From a checkpoint of a small transformer trained on Wikipedia.
Size: 8 layers, width 192, 6 heads of 32 (2 for keys and values), vocabulary 8192, 6.59M parameters.
Architecture: LayerNorm before each block, rotary positions, no biases in attention or MLP, untied embeddings, normalized queries and keys.
Training: a variant of Adam for these matrices, 8429 steps.
MLP neurons of a small language model. Each row is named by its layer, matrix (gate and up: input weights) and neuron, and shows model dimensions 16-79. Each number is 50 + 12 x the weight over its row's rms, rounded and kept within 0 to 99. A neuron's up and down rows have the sign that makes its largest values positive.
Before each neuron's rows, "fires on" lists the tokens most often at its 100 highest values on Wikipedia text that the model never trained on.

fires on: "'", "s", " (", "er"
L4.gate167:22 67 37 39 68 45 67 56 53 46 56 68 59 76 53 58 55 43 52 33 64 64 62 48 58 45 63 41 75 72 38 74 63 55 35 57 26 29 42 57 47 59 64 64 50 48 45 42 62 20 34 45 30 51 49 47 59 30 46 70 63 45 31 34
L4.up167:53 65 44 45 56 56 65 32 49 51 35 68 48 70 53 65 38 58 59 53 56 61 76 64 42 47 33 40 46 60 49 58 51 34 58 46 45 36 40 39 67 83 53 50 61 51 44 35 57 38 40 68 32 32 56 37 32 39 43 50 41 49 45 35

fires on: "\n", "0"
L4.gate405:57 48 48 55 63 48 44 61 44 46 46 51 54 67 46 50 24 65 64 41 49 52 34 47 41 47 52 40 56 15 54 49 34 60 65 35 57 57 50 59 53 55 34 56 59 59 51 39 55 66 37 61 28 46 28 48 41 78 69 50 43 35 61 36
L4.up405:37 47 47 48 64 48 66 49 43 33 32 58 57 39 46 48 48 61 56 45 70 40 60 55 58 53 28 60 72 44 54 41 79 30 49 45 39 35 51 45 48 44 50 50 36 54 63 40 60 46 29 52 50 37 48 33 70 58 58 41 55 36 65 40

fires on: " and", " |", " War", " =", "History", "d"
L4.gate247:45 65 61 60 40 44 49 42 34 57 53 30 54 56 75 53 40 50 57 57 78 63 45 47 49 74 43 75 49 47 50 39 30 53 46 57 42 41 55 40 48 45 45 54 33 79 55 52 53 50 42 46 35 50 69 45 41 50 51 20 52 53 54 45
L4.up247:55 43 38 55 50 65 46 38 35 77 52 49 49 73 55 41 54 41 98 55 34 41 30 68 39 76 27 26 30 35 53 28 61 66 64 56 42 63 43 70 40 74 36 53 55 38 42 67 61 42 44 55 58 38 40 54 58 47 50 52 50 45 45 68

fires on: " a", ":", " founded", "d"
L4.gate196:39 54 31 61 52 51 42 52 64 62 49 39 44 44 41 55 28 18 32 40 39 24 55 39 49 44 60 72 41 42 47 53 35 32 39 46 58 50 40 42 41 83 71 47 47 52 60 37 33 38 53 50 32 59 51 40 51 54 42 20 42 52 62 56
L4.up196:64 65 40 48 46 60 54 73 75 68 60 53 30 49 47 51 51 44 47 29 55 75 54 58 46 45 54 54 59 48 37 44 20 20 75 61 60 42 30 61 52 50 40 53 44 47 78 58 07 55 41 46 55 55 51 39 36 33 49 62 57 65 35 56

fires on: "==", "===", "2", "/", "1", " ==="
L4.gate340:57 36 42 58 45 64 65 40 31 39 44 61 49 66 48 55 59 46 41 43 45 73 41 44 74 63 52 50 50 46 42 69 45 56 48 46 52 51 54 50 64 66 60 59 27 56 54 56 42 29 62 51 38 54 43 59 55 47 36 52 52 51 43 24
L4.up340:60 46 40 52 35 51 44 19 57 49 69 77 47 55 65 53 44 46 29 44 55 39 41 49 56 35 58 42 62 44 40 54 58 60 70 29 52 48 32 49 48 55 73 43 42 20 41 70 56 47 29 59 43 52 49 68 40 80 55 37 52 51 60 36

fires on: " is", " of", "is", "re", " ="
L4.gate276:66 45 45 47 40 46 48 13 42 48 46 42 44 58 50 44 38 46 56 69 58 75 50 55 33 58 32 47 46 46 60 48 50 74 36 43 41 52 43 66 64 50 28 27 42 61 40 67 38 55 68 35 65 45 34 53 44 28 56 58 61 27 56 54
L4.up276:44 62 52 56 50 55 41 42 66 43 53 58 50 41 45 42 39 36 26 47 40 35 56 39 45 63 55 71 42 58 57 62 68 63 52 30 52 47 40 45 21 30 19 52 47 54 71 45 40 64 52 35 52 70 50 42 69 54 28 57 61 50 59 40

fires on: "ing", " based", " life", "act", "Biography"
L4.gate33:43 31 27 31 57 56 58 38 47 50 56 45 56 58 59 58 58 46 50 51 59 54 54 58 41 57 48 53 50 39 58 68 44 56 52 54 34 47 58 45 61 50 32 57 47 53 60 70 23 50 53 51 57 78 44 64 42 50 40 60 43 73 54 54
L4.up33:64 46 35 51 59 62 39 53 58 51 63 55 50 56 64 46 57 64 52 61 38 50 68 49 52 58 46 44 52 41 58 51 51 74 48 75 45 29 58 38 38 58 44 63 50 55 28 67 28 52 53 36 52 41 30 66 63 37 82 45 44 49 36 35

fires on: " of", "0", " two", "5", "n", " five"
L4.gate544:43 55 31 57 55 60 24 77 62 44 51 38 63 50 53 32 63 53 35 38 44 70 40 49 48 68 60 69 72 36 42 45 46 57 46 59 58 38 29 51 41 53 55 34 34 50 26 57 50 37 25 42 37 71 40 75 58 47 62 52 57 57 49 44
L4.up544:49 42 68 53 57 60 51 44 60 48 58 57 58 78 60 57 58 44 66 35 23 54 54 35 51 46 48 68 51 51 69 36 69 40 59 39 42 45 24 58 50 36 55 57 59 59 55 53 35 38 54 54 54 53 44 55 70 57 45 35 26 62 56 47

fires on: " |", "'", " /", " =", ";", "3"
L4.gate491:40 54 51 70 58 54 42 44 40 55 30 57 52 48 76 57 32 42 50 68 47 60 61 38 52 42 50 47 25 30 44 64 46 52 45 63 52 41 46 68 44 48 41 67 44 49 54 55 85 40 40 49 63 47 56 55 55 44 51 64 56 49 53 17
L4.up491:44 46 61 60 41 36 41 53 49 56 41 47 52 64 58 62 60 41 73 32 60 51 56 50 70 31 27 36 31 54 47 53 70 44 52 41 57 59 50 49 53 45 73 51 31 39 68 90 74 74 52 33 55 49 45 70 49 41 70 64 56 52 61 51

fires on: " is", " was", " It", " not", "2"
L4.gate464:59 63 29 59 47 55 62 57 47 78 55 16 60 53 45 62 42 67 45 49 38 57 66 59 44 51 26 57 32 25 63 36 41 45 46 41 62 53 39 53 40 51 39 56 52 61 78 51 58 60 31 57 45 44 47 55 56 20 53 48 53 67 43 49
L4.up464:64 47 63 63 42 55 54 14 44 46 33 37 60 48 70 48 51 47 65 48 42 50 30 47 35 54 31 36 39 62 60 64 34 75 33 48 30 28 40 65 61 48 62 59 66 54 46 63 50 60 59 43 49 47 57 75 58 57 39 52 45 53 84 38

fires on: "on", "ed", " –", "born", " August", "fo"
L4.gate489:51 64 30 70 50 47 58 36 45 59 52 23 51 46 48 64 52 35 36 58 55 70 47 48 71 73 43 48 38 56 76 41 59 59 42 60 46 45 40 65 51 69 53 55 48 45 60 49 59 71 53 57 53 38 54 44 43 51 75 56 54 57 44 42
L4.up489:48 60 50 53 45 60 67 46 57 76 63 58 51 63 46 70 34 47 64 76 40 57 51 42 69 53 29 32 38 53 64 34 27 62 67 51 46 55 44 51 35 53 58 40 59 34 55 42 61 75 57 43 41 57 62 10 42 43 65 31 48 54 52 39

fires on: " not", " can", " to", " his", "ly", ","
L4.gate395:57 57 48 50 41 50 39 44 52 61 54 42 31 50 45 51 48 37 43 29 66 82 36 52 67 59 63 59 58 59 51 62 63 50 36 46 55 59 44 54 61 34 26 55 68 43 34 47 54 57 45 69 45 80 29 46 51 61 62 56 61 59 56 28
L4.up395:62 38 48 67 49 69 51 59 48 59 62 38 47 46 54 65 27 60 63 50 64 60 53 52 34 59 61 46 44 51 61 58 36 58 45 40 58 38 68 41 35 46 40 32 71 51 39 61 44 75 27 50 48 20 50 43 34 44 60 45 40 38 36 78

fires on: "'", " Go", "s", "m", "t", "ve"
L4.gate158:41 52 28 44 60 27 52 60 62 75 63 55 72 68 41 59 50 51 28 40 52 57 73 69 54 55 40 38 68 35 50 60 74 58 47 65 50 17 38 46 63 56 49 54 31 63 56 44 67 47 57 55 24 46 31 54 72 30 49 53 57 64 41 43
L4.up158:63 53 37 53 31 48 44 75 39 79 52 56 50 58 51 60 49 48 38 59 54 56 62 68 51 58 37 34 64 49 49 61 37 43 50 47 26 53 58 28 28 41 47 56 39 45 45 54 51 60 36 54 47 53 42 88 39 58 60 37 65 70 62 38

fires on: "0", ")", "-", "h", "1", "5"
L4.gate453:54 31 51 54 27 56 57 58 51 24 38 39 68 53 49 39 53 56 47 70 58 53 54 63 29 63 50 68 60 41 52 30 65 42 56 30 60 52 45 47 57 57 63 54 55 33 33 55 60 60 26 65 50 37 54 46 50 39 44 54 43 46 37 52
L4.up453:70 42 63 66 57 47 50 48 65 56 48 45 54 38 72 47 64 51 65 46 42 48 70 37 59 46 66 36 59 37 43 62 69 50 58 62 18 57 52 57 54 50 42 35 57 55 59 46 48 41 37 43 54 68 55 68 27 63 29 42 56 62 63 55

fires on: " album", " it", " film", " school", " building"
L4.gate246:62 67 43 54 46 47 41 52 44 45 52 47 57 51 48 67 80 35 41 57 60 67 43 47 43 56 43 59 38 37 47 54 45 70 43 87 57 47 53 53 60 43 67 53 48 56 43 33 51 48 57 53 36 22 39 43 66 29 65 43 60 47 63 46
L4.up246:63 65 53 44 42 50 40 24 64 47 61 37 18 17 40 43 56 19 51 58 37 59 57 50 48 47 71 40 50 37 37 36 64 44 51 36 70 61 42 40 30 34 44 61 47 55 52 43 45 52 38 28 62 51 56 32 41 48 56 57 44 50 45 34

fires on: " is", " was", " of", "us", " $"
L4.gate54:39 50 52 57 36 36 39 37 52 75 57 30 62 38 42 46 51 62 53 44 34 58 46 42 34 49 46 56 50 27 40 75 41 62 54 49 67 29 31 59 39 79 52 64 54 70 63 34 38 46 51 45 40 54 53 45 54 45 53 49 66 61 69 35
L4.up54:49 61 59 57 47 63 29 61 54 50 19 39 51 38 44 58 50 57 58 42 48 65 42 33 58 41 51 48 68 34 50 60 33 44 66 52 38 55 50 62 37 47 37 47 47 37 48 65 41 36 54 48 80 43 56 54 43 46 37 44 50 34 42 44

fires on: ",", " =", "\n", " |", " World", " +"
L4.gate525:40 44 43 58 50 65 62 46 38 47 57 43 48 54 54 36 24 40 50 42 56 60 51 23 73 38 25 42 59 22 62 55 59 57 67 44 38 44 53 59 45 56 32 30 47 61 43 44 55 37 44 59 60 65 05 56 50 64 63 46 60 32 57 54
L4.up525:44 43 41 32 63 49 44 39 58 51 46 69 86 53 37 41 52 28 47 45 56 43 33 58 48 63 44 46 57 50 48 57 50 55 37 36 33 36 30 51 56 44 35 50 57 46 53 51 55 54 56 38 53 55 35 45 61 39 67 56 43 49 61 53

fires on: ".", "\n"
L4.gate210:48 41 52 62 47 43 54 43 51 54 30 48 57 33 37 26 46 39 39 83 32 36 46 46 49 70 39 37 50 51 54 69 52 46 52 41 30 40 52 37 47 56 45 40 64 71 69 34 32 70 58 59 41 52 16 52 50 57 44 63 73 42 55 61
L4.up210:69 59 48 69 65 37 43 55 50 52 49 56 51 62 81 33 44 38 47 37 42 48 47 42 56 18 40 63 77 49 42 64 15 54 60 54 64 44 43 34 67 63 76 20 52 41 44 42 47 40 49 39 33 53 57 61 39 53 62 54 51 40 60 53

fires on: " |", "5", "2", " Episode", ":", "qu"
L4.gate333:61 38 41 43 45 35 77 42 28 42 39 57 45 47 59 51 67 38 42 56 50 50 60 31 60 48 44 58 53 52 37 59 54 61 33 40 62 47 52 62 48 65 37 49 53 51 49 76 63 28 66 53 37 34 59 64 62 29 64 55 49 56 53 35
L4.up333:44 57 46 63 56 33 42 31 61 46 43 57 36 52 54 73 67 46 58 27 56 43 46 34 74 70 36 36 41 66 49 68 49 37 31 52 49 41 59 66 48 44 21 48 36 44 48 50 59 66 37 54 35 50 54 47 51 60 30 60 23 48 47 51

fires on: " was", " is", " her", " a"
L4.gate416:52 72 58 43 58 64 74 56 62 54 39 43 54 28 52 31 64 46 40 38 35 34 40 18 44 48 60 50 33 49 56 66 30 34 55 75 70 41 32 58 67 48 49 53 79 58 50 59 41 29 43 59 50 56 49 44 62 42 37 61 66 49 62 52
L4.up416:32 62 70 31 50 50 72 39 52 43 37 46 46 41 61 39 52 42 50 68 60 38 52 56 36 82 75 61 42 56 35 65 31 30 34 43 44 54 44 48 54 48 54 25 50 51 36 31 34 69 45 55 62 42 55 49 45 64 41 36 53 40 47 46

fires on: "-", ".", "–", "2"
L4.gate141:48 33 59 56 52 56 52 46 55 79 51 27 56 38 42 31 23 64 54 67 71 59 49 45 58 45 50 52 29 18 59 73 48 52 57 54 59 50 61 38 62 50 39 56 72 62 65 69 58 63 46 51 65 49 39 58 48 60 48 55 40 40 51 45
L4.up141:61 38 60 51 70 51 48 68 49 57 59 63 21 32 46 72 74 43 43 55 57 41 53 64 34 54 41 44 23 44 54 63 57 15 34 48 55 48 41 42 56 52 46 59 48 59 66 42 53 55 57 37 47 35 66 64 47 52 51 47 50 43 26 57

fires on: " is", " was", " were", " are", " about", " To"
L4.gate408:71 53 37 37 55 70 63 27 39 52 64 40 59 46 50 41 64 56 31 58 25 57 33 46 42 69 50 38 44 61 50 64 33 52 62 45 70 57 32 54 59 56 46 47 53 53 64 72 70 64 44 45 19 63 55 41 50 70 62 50 60 62 66 52
L4.up408:53 45 48 60 38 67 71 45 41 40 47 46 52 46 55 51 59 54 84 70 68 43 59 65 54 62 72 42 37 49 45 78 31 61 50 52 38 68 39 68 34 43 28 59 38 48 56 67 45 57 33 54 45 59 43 28 55 36 58 31 66 64 66 40

fires on: " \"", ",", ":", " that", " in", " and"
L4.gate95:49 27 38 34 56 28 59 58 57 44 85 46 48 49 54 47 70 51 35 46 65 81 56 43 63 63 55 54 53 43 55 50 48 62 47 65 44 48 44 47 70 62 50 34 33 49 58 56 76 53 57 63 29 34 63 56 45 53 58 24 48 60 53 28
L4.up95:46 47 37 63 46 36 35 39 57 27 29 46 46 58 53 58 79 47 16 49 48 66 65 57 40 62 49 62 68 48 48 25 50 59 59 38 63 51 51 50 60 57 43 38 40 55 58 45 42 51 48 69 60 44 48 44 75 62 37 37 49 63 76 48

fires on: " as", " such", " like", " include", " both", " including"
L4.gate362:44 34 36 52 42 52 64 41 54 62 42 42 67 37 56 48 67 55 50 50 46 70 58 57 43 46 64 77 53 34 34 58 48 36 47 44 49 47 48 39 38 44 59 50 41 63 42 37 44 47 60 73 41 80 43 43 27 51 41 51 49 39 46 42
L4.up362:56 67 42 44 53 49 64 33 60 47 59 56 49 03 66 46 47 69 33 31 79 61 41 43 55 43 48 60 57 39 34 40 42 66 63 59 48 53 44 53 62 59 50 43 62 57 42 33 51 61 37 42 54 27 50 58 52 59 31 68 61 45 55 40

fires on: " for", " active"
L4.gate510:60 75 41 59 23 57 46 61 52 66 47 69 45 47 42 61 56 30 41 66 59 54 56 45 41 55 57 62 48 56 44 34 61 41 45 34 53 38 58 53 54 60 49 30 43 41 46 39 65 52 51 70 42 69 60 50 36 67 70 90 55 52 46 38
L4.up510:61 59 57 45 54 63 48 44 51 32 32 33 29 71 46 61 56 19 69 43 77 50 40 63 57 65 58 69 37 46 35 38 44 58 60 40 54 53 53 42 49 54 60 39 38 29 42 55 28 50 49 70 54 79 44 27 22 55 55 76 52 59 51 30

fires on: "2", " born", "\n", "born", "1"
L4.gate445:45 67 46 33 43 36 59 39 60 70 52 38 44 41 32 25 44 52 61 80 36 53 67 63 68 40 54 50 43 43 40 52 40 55 63 33 62 41 55 29 49 64 40 46 57 45 59 43 39 30 54 54 65 51 67 50 20 39 45 67 44 50 39 33
L4.up445:29 67 42 55 61 46 65 44 45 56 63 62 58 36 45 39 35 18 52 58 38 43 55 53 44 42 41 41 26 58 45 48 55 52 57 44 55 60 49 50 42 26 67 42 50 34 60 39 40 62 61 57 31 66 36 49 53 58 57 51 41 86 50 44

fires on: " on", "on", " On", "ten", " –"
L4.gate31:28 72 67 46 43 74 36 39 50 54 58 52 41 48 56 55 54 48 52 63 75 64 39 50 41 47 46 62 45 61 59 42 61 60 39 65 57 56 55 56 31 65 78 61 39 49 69 71 35 49 41 49 47 46 52 31 44 59 72 69 56 59 25 48
L4.up31:41 57 57 32 33 61 40 56 54 38 51 51 46 68 49 52 64 30 50 49 55 51 47 46 48 64 43 43 44 59 65 36 42 61 54 61 61 50 57 53 47 55 64 63 28 36 78 49 62 64 31 46 34 42 52 50 38 41 60 59 65 47 41 48

fires on: " as", " by", " a"
L4.gate181:48 58 38 51 58 54 49 49 63 57 46 43 64 45 43 37 47 57 36 60 80 64 37 38 48 46 64 66 46 61 28 45 45 28 49 64 58 26 54 46 60 50 69 29 32 68 31 42 51 44 56 53 55 45 63 49 63 49 59 70 52 31 56 34
L4.up181:46 42 47 36 62 31 68 53 38 62 62 66 65 53 70 30 44 47 68 48 49 40 37 47 62 63 39 68 52 54 47 55 60 54 40 38 47 36 34 60 29 49 41 35 74 32 56 38 42 55 40 78 31 49 36 67 40 51 32 60 68 55 38 53

fires on: "s", "es", "1", ","
L4.gate149:51 56 37 47 66 20 39 45 32 46 65 66 40 38 79 59 52 53 53 52 48 45 42 51 60 45 75 50 53 40 61 45 45 73 34 55 90 40 37 40 48 60 52 61 56 43 27 47 24 49 63 49 41 64 56 63 59 70 49 62 56 53 51 50
L4.up149:61 40 41 49 53 50 72 46 40 50 51 59 30 63 64 38 40 42 56 52 45 33 49 47 41 59 72 64 67 52 53 46 60 50 28 54 65 34 47 33 38 52 49 46 58 43 49 40 38 55 65 55 53 56 35 59 49 51 58 53 41 61 43 53

fires on: "|", "0", "-", "4", "–", "2"
L4.gate234:60 36 76 63 62 39 47 75 33 49 82 37 56 46 30 60 49 40 37 40 45 58 64 51 51 37 51 40 41 28 58 52 68 47 52 41 76 45 49 61 49 50 36 51 57 58 45 39 59 50 57 65 40 29 45 52 50 57 68 42 49 53 46 36
L4.up234:28 36 26 62 59 60 53 52 48 45 56 60 50 53 45 49 52 63 39 56 24 45 48 57 25 20 32 40 41 28 52 49 67 37 46 49 60 54 36 65 49 32 48 46 56 48 59 39 75 52 63 38 52 67 26 47 64 40 37 63 83 59 60 75

fires on: "1", "4", "9", "7", "2"
L4.gate255:48 64 36 52 70 73 51 38 44 70 62 63 32 45 57 52 35 61 50 58 46 53 60 71 59 43 65 52 57 57 57 67 41 54 58 58 61 33 39 40 50 79 57 57 27 45 55 62 46 36 53 56 39 63 61 33 33 49 67 88 56 49 58 43
L4.up255:44 56 43 44 58 38 54 39 43 42 69 71 50 38 40 70 44 53 49 48 46 63 39 47 64 40 55 54 38 41 63 49 40 43 42 35 47 34 50 54 18 44 53 58 32 45 38 59 68 48 51 62 46 48 40 52 43 67 52 38 43 70 40 37

fires on: "\n", " Episode"
L4.gate236:58 37 78 66 50 53 62 58 28 34 52 64 56 60 46 46 62 47 48 63 59 79 46 31 46 47 41 46 30 53 50 68 53 31 42 40 36 42 60 65 37 57 55 42 47 48 60 46 63 50 57 54 30 48 61 42 51 33 63 53 49 36 53 35
L4.up236:34 66 65 59 52 45 48 45 45 12 65 52 59 51 47 42 39 39 51 47 57 52 35 30 42 59 28 63 49 67 41 46 37 59 67 40 57 48 59 41 71 54 33 50 65 53 37 61 50 43 41 37 18 72 46 40 50 73 45 57 53 48 50 46

fires on: " it", " It", "re", "ed"
L4.gate42:40 39 46 28 60 51 60 64 35 45 45 41 42 46 45 42 61 40 43 41 60 36 33 35 45 48 56 60 36 49 50 43 23 51 40 53 52 32 83 35 54 56 35 65 58 56 47 39 57 55 39 60 49 62 51 50 59 54 41 61 36 29 58 62
L4.up42:62 52 54 27 36 46 45 49 62 14 52 25 26 51 51 32 48 16 55 68 55 48 32 42 48 40 52 52 50 47 36 57 59 60 42 54 47 54 43 49 63 43 42 72 53 69 37 43 49 55 54 64 17 62 30 54 48 67 34 55 55 44 56 67

fires on: "==", "\n", " =", " that", "on", "5"
L4.gate85:64 59 50 63 60 59 64 39 60 30 67 77 62 45 46 62 65 43 34 43 35 57 25 54 35 36 61 60 46 56 52 51 54 64 36 56 62 35 62 46 58 52 31 48 46 70 39 42 51 40 52 51 32 52 41 57 50 55 67 49 64 55 63 62
L4.up85:52 47 32 80 55 49 45 58 24 61 43 48 43 52 64 52 44 56 53 40 34 55 41 47 71 48 30 66 18 54 67 69 70 57 63 48 49 62 43 44 40 33 38 50 35 41 68 61 81 57 73 34 39 28 31 40 58 47 37 62 57 52 60 51

fires on: ";", ":", "-", "—"
L4.gate53:46 44 44 53 71 38 59 54 46 46 65 48 25 49 56 47 51 48 46 49 35 46 63 48 56 66 43 60 47 69 46 46 68 55 51 53 76 54 25 50 58 70 53 48 41 71 60 41 49 51 52 58 38 32 54 38 43 50 55 37 36 52 56 49
L4.up53:61 67 47 58 36 24 47 35 45 38 46 50 38 43 54 39 54 45 59 66 42 53 67 44 58 57 47 62 62 59 50 56 53 45 43 45 58 60 23 43 64 44 50 38 37 57 66 38 35 56 63 53 40 47 46 65 48 71 52 50 25 47 52 43

fires on: " in", " on", "=="
L4.gate318:40 54 53 51 54 79 40 48 41 71 50 49 19 58 65 54 70 38 61 41 61 34 54 40 40 46 48 36 49 31 48 39 40 41 44 43 48 45 27 50 36 50 41 58 38 37 66 71 55 62 47 74 65 64 62 48 57 25 69 54 55 32 40 34
L4.up318:55 70 41 37 46 52 53 32 52 47 51 52 65 54 38 47 48 39 39 37 46 58 55 49 63 63 54 45 64 47 59 39 50 64 46 59 43 82 38 43 71 57 69 71 42 54 40 29 47 57 44 58 51 20 45 57 83 64 69 26 47 64 55 43

fires on: " p", "°", ":", "with", " a"
L4.gate202:41 43 43 49 45 51 41 50 42 65 43 41 61 46 60 37 57 25 50 36 77 65 40 42 42 50 37 35 58 39 43 56 45 38 63 54 43 56 56 43 37 37 66 52 64 52 76 56 50 48 47 42 41 57 64 49 61 36 56 25 32 57 46 52
L4.up202:25 51 51 41 45 63 49 75 62 57 53 70 57 51 35 49 25 56 31 45 72 47 52 54 52 28 70 36 52 48 32 68 59 51 47 43 60 26 48 47 51 72 32 46 56 50 73 69 35 64 49 31 49 50 51 47 60 33 38 47 57 53 42 49

fires on: ",", "),"
L4.gate488:38 26 35 47 53 43 83 48 37 40 54 41 55 38 31 18 58 36 48 70 69 51 64 67 55 44 67 46 53 51 39 58 44 37 49 50 56 56 54 68 47 50 39 60 39 45 47 41 65 52 48 50 38 51 69 51 52 40 64 60 75 56 52 44
L4.up488:63 68 51 66 47 51 41 47 40 62 32 37 42 51 19 41 51 47 52 51 72 47 68 44 59 59 46 58 49 53 56 44 49 29 49 42 21 40 53 52 42 41 34 51 48 42 47 50 78 71 34 57 47 38 64 51 68 36 43 69 31 28 56 19

fires on: ")", ",", ":", ";"
L4.gate90:45 46 63 49 51 69 57 38 49 46 47 54 66 50 53 57 53 45 44 67 40 29 77 51 39 47 56 55 44 44 55 45 47 37 54 53 54 59 33 41 67 62 46 58 55 67 54 41 55 38 46 55 51 48 63 32 54 74 49 60 40 63 55 46
L4.up90:57 52 44 61 40 67 52 53 36 34 29 39 52 61 44 49 51 67 58 52 48 51 67 31 72 65 46 63 76 54 60 45 50 61 66 62 61 27 47 53 59 92 55 52 22 47 36 41 59 59 44 33 62 41 60 54 50 52 47 30 24 60 60 60

fires on: " =", "===", " ==="
L4.gate127:25 57 44 51 60 38 53 48 50 32 45 74 45 52 69 62 30 40 20 35 37 69 61 48 49 50 68 48 56 50 62 38 48 57 45 40 41 48 56 53 61 54 38 41 27 60 27 62 49 56 66 68 56 33 37 47 41 68 60 77 29 57 31 56
L4.up127:53 69 44 52 65 41 61 53 58 37 45 54 45 33 78 49 32 69 47 33 25 73 49 65 57 43 59 45 58 59 53 49 49 70 60 36 41 45 38 52 48 37 45 41 41 67 57 71 34 67 57 49 57 55 51 39 51 52 33 55 74 44 43 70

fires on: "2", "\n"
L4.gate118:43 59 73 49 42 37 53 47 48 78 57 56 48 47 50 50 41 58 36 60 49 58 62 47 44 65 27 49 40 33 52 32 61 66 47 65 56 58 48 45 49 58 47 35 54 75 43 46 54 43 29 37 49 51 44 58 67 45 41 30 23 36 59 13
L4.up118:49 58 50 58 50 28 47 50 44 54 60 65 26 46 65 66 59 46 37 65 59 43 38 22 51 51 33 88 61 35 71 63 62 57 60 34 58 56 32 37 52 62 54 50 57 30 51 52 55 33 56 45 48 69 38 59 59 57 33 53 49 44 35 44

fires on: "I", " |", " (", "e", " Ex", "cent"
L4.gate370:74 46 57 33 81 54 51 26 37 45 68 59 52 41 47 62 37 25 34 45 44 48 36 58 47 37 53 55 46 68 63 72 40 58 28 55 48 62 45 59 44 42 74 46 59 66 53 56 52 34 41 42 34 68 40 47 40 48 46 58 55 37 60 45
L4.up370:53 59 65 61 67 80 41 53 52 67 37 60 56 61 49 34 44 37 42 49 50 63 61 56 60 56 30 22 55 65 50 48 27 48 42 67 39 43 58 33 56 27 67 72 49 52 36 71 61 33 43 29 42 74 33 40 67 50 53 38 43 45 65 52

fires on: " for", "a", " with", " [", " on", "t"
L4.gate570:49 68 45 43 42 78 25 33 41 54 52 46 43 52 36 51 63 21 39 49 50 68 60 58 41 60 56 70 50 50 24 49 51 46 36 34 52 49 42 60 54 55 62 41 48 50 36 49 56 49 65 64 59 72 49 58 34 36 81 80 69 29 50 33
L4.up570:44 46 57 51 49 56 48 64 44 48 46 60 63 46 50 62 58 72 41 51 43 25 39 49 45 53 56 53 66 66 57 45 49 52 64 47 52 53 70 45 48 64 50 46 77 74 52 36 45 33 44 23 29 35 63 07 55 51 50 36 40 58 69 62

fires on: ",", "),"
L4.gate88:36 28 49 59 61 51 39 47 32 35 62 46 47 44 61 39 54 42 42 48 72 55 43 36 46 56 44 52 75 61 57 36 45 50 61 43 49 49 26 60 52 53 49 55 46 47 36 47 68 45 28 65 33 63 46 67 51 56 55 59 43 52 37 53
L4.up88:48 58 31 47 44 46 35 52 51 51 51 43 61 58 46 64 49 54 50 50 41 28 63 46 34 78 86 42 52 50 46 52 53 49 50 46 67 55 52 47 50 57 30 62 48 54 54 46 18 67 39 58 55 62 68 57 40 46 71 69 37 64 36 61

fires on: " ", ",", " and"
L4.gate79:50 57 60 68 44 53 54 34 51 63 49 36 64 62 66 56 55 48 60 43 50 51 62 46 56 35 30 40 40 62 47 57 45 56 43 65 46 57 41 56 50 53 58 43 55 54 45 59 72 74 47 67 48 53 37 50 55 30 72 55 32 42 49 35
L4.up79:45 44 31 38 52 33 55 55 52 59 46 48 46 52 36 57 42 54 51 47 56 37 59 82 33 53 70 47 68 39 46 61 32 58 54 36 50 54 48 73 56 43 42 55 44 40 55 32 48 53 41 63 47 34 87 59 63 55 56 45 33 77 37 46